python train.py --num_hidden_layers=8 --hidden_size=192 --num_attention_heads=3 --num_key_value_heads=3 --head_dim=64 --intermediate_size=768 --vocab_size=1494 --hidden_act="tanh_gelu" --norm="rmsnorm" --norm_place="pre" --norm_eps=1e-05 --positions="rope" --rope_theta=10000.0 --rope_fraction=1.0 --qk_norm=false --attn_scale=0.125 --bias="none" --tie_word_embeddings=false --parallel_block=false --init="normal" --init_std_qkv=0.0342 --init_std_o=0.0 --init_std_up=0.0342 --init_std_down=0.0 --optimizer="muon_variant" --learning_rate=0.0103 --lr_mult_o=3.0 --beta1=0.93 --lr_head=0.00466 --max_grad_norm=2.0 --warmup_steps=200 --schedule="cos" --final_lr_fraction=0.0 --batch_tokens=16384 --max_seq_len=512 --doc_mask=true --train_tokens=93820000 --max_steps=5727 --dataset="wikipedia_en"
MLP neurons of a small language model. Each row is named by its layer, matrix (up: input weights) and neuron, and shows model dimensions 0-191. Each number is 500 + 40 x the weight over its row's rms, rounded and kept within 0 to 999. Numbers have three digits each.
Before each neuron's rows, "fires after" lists the tokens most often just before its 100 highest values on Wikipedia text that the model never trained on.

fires after: " S", "S", " t", " K", " J", " p"
L2.up100:512474504549567456495420584521525556449542429448456480578484561489521538472501444445551485446543444443519568508461518524511561441429498503522480485533462529475524484506469503525523571460513590373436451454473443506467479552506497468512512395521437482533485532456471529505516498540540481413556508486435507538462530471473472569460487468515501537504451449511471507468528511505514458445518522506488445478534469478493505534534508555461530523579463490500434434502453476513520487447497520537521521490567529445451468461519499529501569509502542508437534569509533464524520498449541481575

fires after: " C", "R", " St", " N", " B"
L2.up605:525515447481524477536489516538498435456516504501492569487479508566504538496576512505512561489583391437485493533498445507575454455490491467406464518566483530450608517495524483430588534518529514503442492536517483528440519487512409453473615499556487503433504579545500470552602499474542513526542470500522450473516507530471530540514519457485462507455596493514543522434512521485458453550528442516524525486471468493540533464496517547481529505463477503495498477450503509525475472478484476472511562479495583552502559532508526514539461452491529496455474567569448496536483450449499527570

fires after: " J", " K", "ich", " R", " b", " B"
L2.up418:513555559467508501476518539465513512494481502550479493510467463481500522524512524534550529501492501479538508544441485522457504501470478452531520463512564475485470521553600535457553490559408567480503505467514504564484467503517494459537499529407441465474517478479494518530480496467433535478553533498533530495554520499499484460587499571505529524501513579462613543485479487457467515454560502455473562447470509548502628500482498504408498495493534483437501463463614503523445537611516560534421577447507487558514496470505434493549506440551515545484450568523473506557551500494467509508

fires after: "–", " ", "20", "19", "/"
L2.up485:468536559536572538550460532454580491562473493473483530501480540544500457530508550591541501554496575541528517459555493496509529467513486517550491480475459551527471543548435495483518481503511580495475586545403486480557541479587550453520569514484495557466489490494498517500520531525537517486496515554557505498438540447491482458570536511514454502484505498502578531519462504438559491484529512526537566498542502470482504460466494518519507512478494452534435495495513585527517421561395505407499520481507438493491555444457506477430507445520474485534522492556530558543591449423545483549

fires after: " B", "b", "B", "C", "M"
L2.up135:497465439504449428550465530514509504433460502483401451498469450521487512485462556501483468473504479396488499451501504487534505508508420505483539468588470501486474483483510493516503549519423506536463556559555534455524481491540515462465541451449548491568555471532529518434507501464467474514531474504495529508509528535446605498514493522439456494524543593466535453509511537581531553471440475488496540492435474475476596468389525534542485477460496445438421435448498549420548493493540516533466503479515482458518513427566510508511525499502467492499437522445496514452604500507465478481

fires after: " M", " V", " m", " F", " N", "′"
L2.up666:527595508498455461460467444566557467542528515432508505466437466498502581505497537524618519516486465575531489504483463509535494526544479510502465565501424519524544504523525488486476454474539496562525401490527487475566538426538509552513521515508516542470453580515549449461524590580555451503503486573547523545456468521504492483461529499545501529436525469492517527512520491525502590629531550465550437508466509538498569530508502483524544517569530456508462513518491539526565501520531503511536541517465526464448483503510549536436495525534517567465518534528501446538507547449528552563

fires after: " D", " Q", "D", ",", "E", " is"
L2.up102:500595443434473503500489507444529474410485554514508465490554528571485521484454494495447540557551469532468459534460559474435406518478494492423428467500485468455582476508504497496487485538574428555514529415508454540473515473481503462539524492468444472470526570580520509478581531440476520475497526511509504526503548552495487528458414471526516501487519580511507486545508433515508464504479451522447484508522471496481509657480499491506471460438484504519526493475530459537613481503509483504516488501518544427548468449568501509485515472464486490506607479477500474485438469493536537541

fires after: " P", " Pl", " C", " l", " L", " p"
L2.up417:455537473538524446497535536523532448446482563513452513521522407523387510458505507469472549515543492561471518495503595483523517533517510527569502495539518517564508458510509517459506484479521469520462513515532532485433517523515482486450579526532426527515569527580521507406485455491508567556580488533578583533483459562480467524500546457449505502432580481497513441512498459496499512520511567538523442475490488533461445613501481429434439508484457488492510477445510485483530512465568580463539436498517484525490597495496560494495491568473562515483471554498515517444493460483517498498

fires after: " b", " B", " ", "b", " M", " J"
L2.up703:522465581558472522490480454573597447480515468554529486557502522460488543534531463534585626517505421470478529502555487509439558467419530465474535435499483487445456472514516459477544550458498493434505536501471469468494529476524486461478558500477497535467502492558544463575547434470514508493532498482495484567518502487453550463495501527438563447542457494489550603455526565529502489525571471536513516532554537468522479477523475529507444581403489513482437515478536495526486462492486541542456491548530546482452598439496440517493491537526554534476447549513489522499519528546545488506

fires after: " B", " b", " p", " F", " g", " P"
L2.up216:544517470586424464544444503488521466471518541447515602512474468507543519519512548489475531460546450578562489528488453486502526459500466466533529489530484473559520552443496523494525488480524535539514428514503543438547401472529464492432551483491561588520532541529498423484522507546549486547457466541510460516505505518538576500498532432571502486499476484526519501525484569542517515531587531553530496496500480518564523457522533521448571506555509450556467583500507495581447545552505538466488552473481541536523463508547476533511499434498496494495447472649530501459525529560526512469

fires after: " m", " M", " N", " w"
L2.up555:497555481524491546481547564524481530501577462559481508481518464568481570487553563516506475539485518503449543608400535468515500520538490547556471534543497533478439601494574518508467500464459519511454573503526516433520478494479526464471590508470469589486465549536429489499520539505475459502421542527524559463446458560512528483445548464581475475571471517502533502529481465507489530553447470505532553579519572489458486486476489409495512513465505519478517530432529469508534559458553474468508537587447457477419540548523513481483493552446520515456504546497491511529508495560509501516

fires after: " b", " B", "b", " ", " ("
L2.up272:520512531515427499452467540501517488514570489492516479529520448519568521491553487467490470531428471527496453556495497435455487534506464483506564527453536535521534548511527517553472530559466477491451545492486422497463469571481432462555463488505505510496615548550472528541512484462432524575517480576522506504534518595511536458513455533454538501464524489467505523444592529505505437473597553474547548532488430540537533553445546385557437497616511557465519491458588529506505490492542457486480505457553453467492495522472501529541498473479552513541481501467445509491558523479483502492

fires after: " v", " V", " ", "–", "cc", " B"
L2.up192:490567523549520535481473549485485503546519462485469498456519476534499450568497499481455518483439460505512525446518525450433512418368486528535486503505509523386528521562529526489568509515513470479502479486476522471531496545473485454492578471460458498487506487526551581457529540489483514508480491499496520469534600478505582524523520524495505555563553553466522530541545496449479542502409485505574598498542456500521528489469446511505505472502490406488489520332519528463476488501461513552534492534513443464534464575458542506504557458544498500472577495485438445493533477533457500530

fires after: " J", " T", " W", " K", " t", " G"
L2.up270:498416577519501492522533529473449568551543470491519508489467487494485509547480526519482522523479463504557545404517516477520530511508488547544517490542534466537461530552464506516508521536514492501479447512552507526545488533500480465575490412445485492431471545435444524423518479548559535481536441496440502503407483459506564513532465483502486538551442493503544498555503501568518543553431496512450489499580492477460489547506489516533583554546524503522459482522501510548462469482566633529545526557486511421530539475469477470499543585521487541479478478402504444453572534472475598524

fires after: " h", " H", "H", " def", "f"
L2.up93:481610509465488510489531579515466526465560533449492562424518483573499548496477463488513484516480513477516550550462531520596498490509457486498528423528502544506558450595516473521523463525463533478511442470542564517532523462443493480541513476539463527523485463477471484453498468492517489483499513447514541481510520503538477482461434492477433518515566438519440530528495508518502487512647513473661438512419513499452516528550551488471471548566468527481514506441480560466502502589430497454583438522507487465489533478525508520467507443461524527479531456495495516468497537478491510581

fires after: "20", " n", "19", " fin"
L2.up645:462552530459480540437529550497518514532475444522475550531463518498499500468515562481450478573483562557488524508529512498476535566519470531549518509509506504505425457490459490543491438500479584518543418441491512492527518509511505401530542515521546492519543488561491415475505493558519496457509465502542536429448468548487591471548519491466423577480453466640517477550462497481536429524498501496523497520512482455419502503465570483486534576479474464495579488478512460463444453477509505553550484514520522514441536487495509500420568475469492428462491522460559452417510520489585458493

fires after: "20", "19", "v"
L2.up391:472492504516476541516518544504494460536508439541512491446514504543511526549446534389615544480452504509544484487501524486541466510537555589460513543531492552443497519505561547498453531499459613549521449484517570530530465443589515535449485520597516484577517464451466530469500447514566502501507448534552574498499482492490552478537539498506534546494512480510501489563466547466554491528469446531507530508435496479570533456420457476516510507438579500533471479448475519464456457560489586404515488464468507502438507503489532454517440488533486537471485450538468472454509459457491534544

fires after: " M", " J", " m", " v", " W"
L2.up549:572484517484472602510479454488513545595507564550499504511535518481495564541527518494537501526504467502525571446528518534520517542464415564487501476509529445474472524483522510503482565480524410555571485481562478552520482524481511473515487485449492492539473497503504463568495438548482516524497496473474470544527492600468517546466554437522519528608502497537519544415506536498524499490475541419529495568549418467497483499560405531462551577559521513477470465514439445538457472515512498513541482507480520503580537480549477431496443523510581463442465450449467563558493454484486545500

fires after: " M", " B", " m", " F"
L2.up750:467476498531448514537493516441500549522524467487576517479467430527496557481513515552475501558488505494476519490530555463571541587494458542386558515499556514516527497514479417525419513531503535562434499463526514423499462566506524554463416536500453506475481508469476505468519516526460603536446566500508457551537497496454497556470512492474537495527498551520586507518538463490506601525450496517521519580444483502507533482434486514471522577540465480470463532444467514464556441512555536574507518472453490496474473508457549479455495527498516606494510510569476498534569456565481433503

fires after: " l", " D", " d", "D", "c", " C"
L2.up40:449544511481465492541518553512452475399537574476508441563501457561463586535534519492516557510523476514448458534514556475532483437434565562532457451479442490510462513460543531516493552469568463493568442494442471480417531507503424496539509546481531593537564490520556471488519449531509462480497504520489459463471471517528483653467482499545508498566551478473496469510464445494479464454471443487494511530538511496514465516554462533467498505491495515506479487407478526516530538515458483513461483498460542487424467434543498512557491432440472468458552593489483480508445487470490519566

fires after: " B", " J", " b", " Con"
L2.up335:537458482513356446537500498536461473471514496470440484515537491505469518452511559544454482504489501487556507503493456418539507546467494456562537560498521539508474513464506476518490602538488519495480480456467531513475485471522488501494500476460541479488464505499543479575450394500497532537604515570497543456564523517475572482512499527551458542460509550471541525472539588456484457621552470478503493473556454553503497527501538484449568460492507482459430513497507469505460525494524520542482569424517514481457472555455491500498500460509445451503435469482483567487591447442437569553

fires after: " B", " F", " M", " m", ",", " L"
L2.up180:461538516512395466578545514571524460554544568515499505473527557492454495515445523479479540513562498529455582489511467460431474489480504487493492494493472489568447474467491527545503476490460481566401500488538523441538574505552557513525564531524496484554463523500544461459575570492506488479519549520516509521469540526485480532367531535522527542495504531490534436511517453481551537466548511493598506607483447528473484428565461500540493491552557494453487489534515467502520496528526494438578508462480458466566469447548467492498524526523468592450534487495564501499520550492531465440

fires after: " O", " H", " N", " B"
L2.up292:505481451481457464507420492558426502489527469533521436496528503538482508496583525433504501509503485477517534504480459554530504500499519513491426549537466479513485550511502471479535550517564491516546483499484453564511531531495562478490504391492552469530498542521537501481524493500598499547417507502467470472530470503543489457486470492480522493475474519532568481468501513474511570519527520501500498459480452506493517433472487524469688462551553434419482513575473403458516487456579498507439501460525499473512523473487480530564504494545477531413572487535470543585587525522460561545

fires after: " C", " c", " H", " h", "uc", "our"
L2.up193:490570530543468466484497476490507518534501487521621484483479512467555500516480499449491547508548521508415558460470507558463507542434507511415450477448505531514438535529470415492507485501508446493511472522484510553480442473467509402529488542458449492476500485520485547477506407515473449471522507539409546448509492486483548441532515524414519441468591477453471476473522511533533492477565513518524495511454511491535499492544433520554445559553527448482568542481519528430449408538489561476536353550498476448535484447525502506455547518487485535519537484542517494541495567500490479460

fires after: " B", " \"", "b", "B", ","
L2.up425:533485558581459451568446506551530495498520495519552508537479485564466526440463448465514511481565496427513449367537475519501560537503502468459481465521497575447473554526467422534535552567497510420487504453484484541590470494529552428451599480500532524606524514557498478478584488502476549527471488451495441506532501520522482512470452501521491469468523505479451561491484475469509513520503497519564570550488515511570456534519526543522491455554529444506465506497521503511487533497509536480455479417430501483608517513511486513469498502559467502510414476532507521470587505540501455531

fires after: " M", " G", " the", " m"
L2.up404:466418468518444530492477417497519436472540509551573499478482457530577523536485481487487481483451499472413597496518422497542503569468476470412532473487522495521527497524506472467515533447501511493445510486509501475543486515467488466490473485542529543512618582549564515476495482560494507498572457499547511493521469478499469500461490506511533485429552582527651486466493545544450542540482496503517535508431466441577552484488443488510487571501492512503460494469596492536572487540530439468519554519487436492501503539479452493451505558462534586496463535548521515503443498485490510457

fires after: " ", "\n", "20"
L2.up58:465541474401519525477502579531567522477462455487487563525487522514526500472464549534567529540514540458506503500502495606490481530555542495509520540513533498494575491558511517544487508465524534524485559441434472333489538434544442505405567488510489416495510542549551537465481556512520489505535533523501516493465491516536511524472537552491416512455471525586494510527561497471552482555543449459572500477544517455486545485459554421527495537477518438562518521490561487478522539526475434511561406510521538465495494512494495506502502459511515440466538502477552494507491482455443462553

fires after: " p", ",", " H", " P", " the", "P"
L2.up453:422548484486436477535605529552502553512499502526416485513544489435484559480454527483497520522405516569579546480530568518512559514515510470525500555512506509510534430571475521450497465490466510515481508516501547466500468462523474511488462471564500468535521509478539537451518529549476522469470466540565513555484461517499514473523484460417521503472597465457506511520541409569573507544509522500469505452518547544556553408478523466474536521558460506490564493468577526508471535532578499471545496510532548451511580495523456518532560426518521584552498496454454513460483565482437472461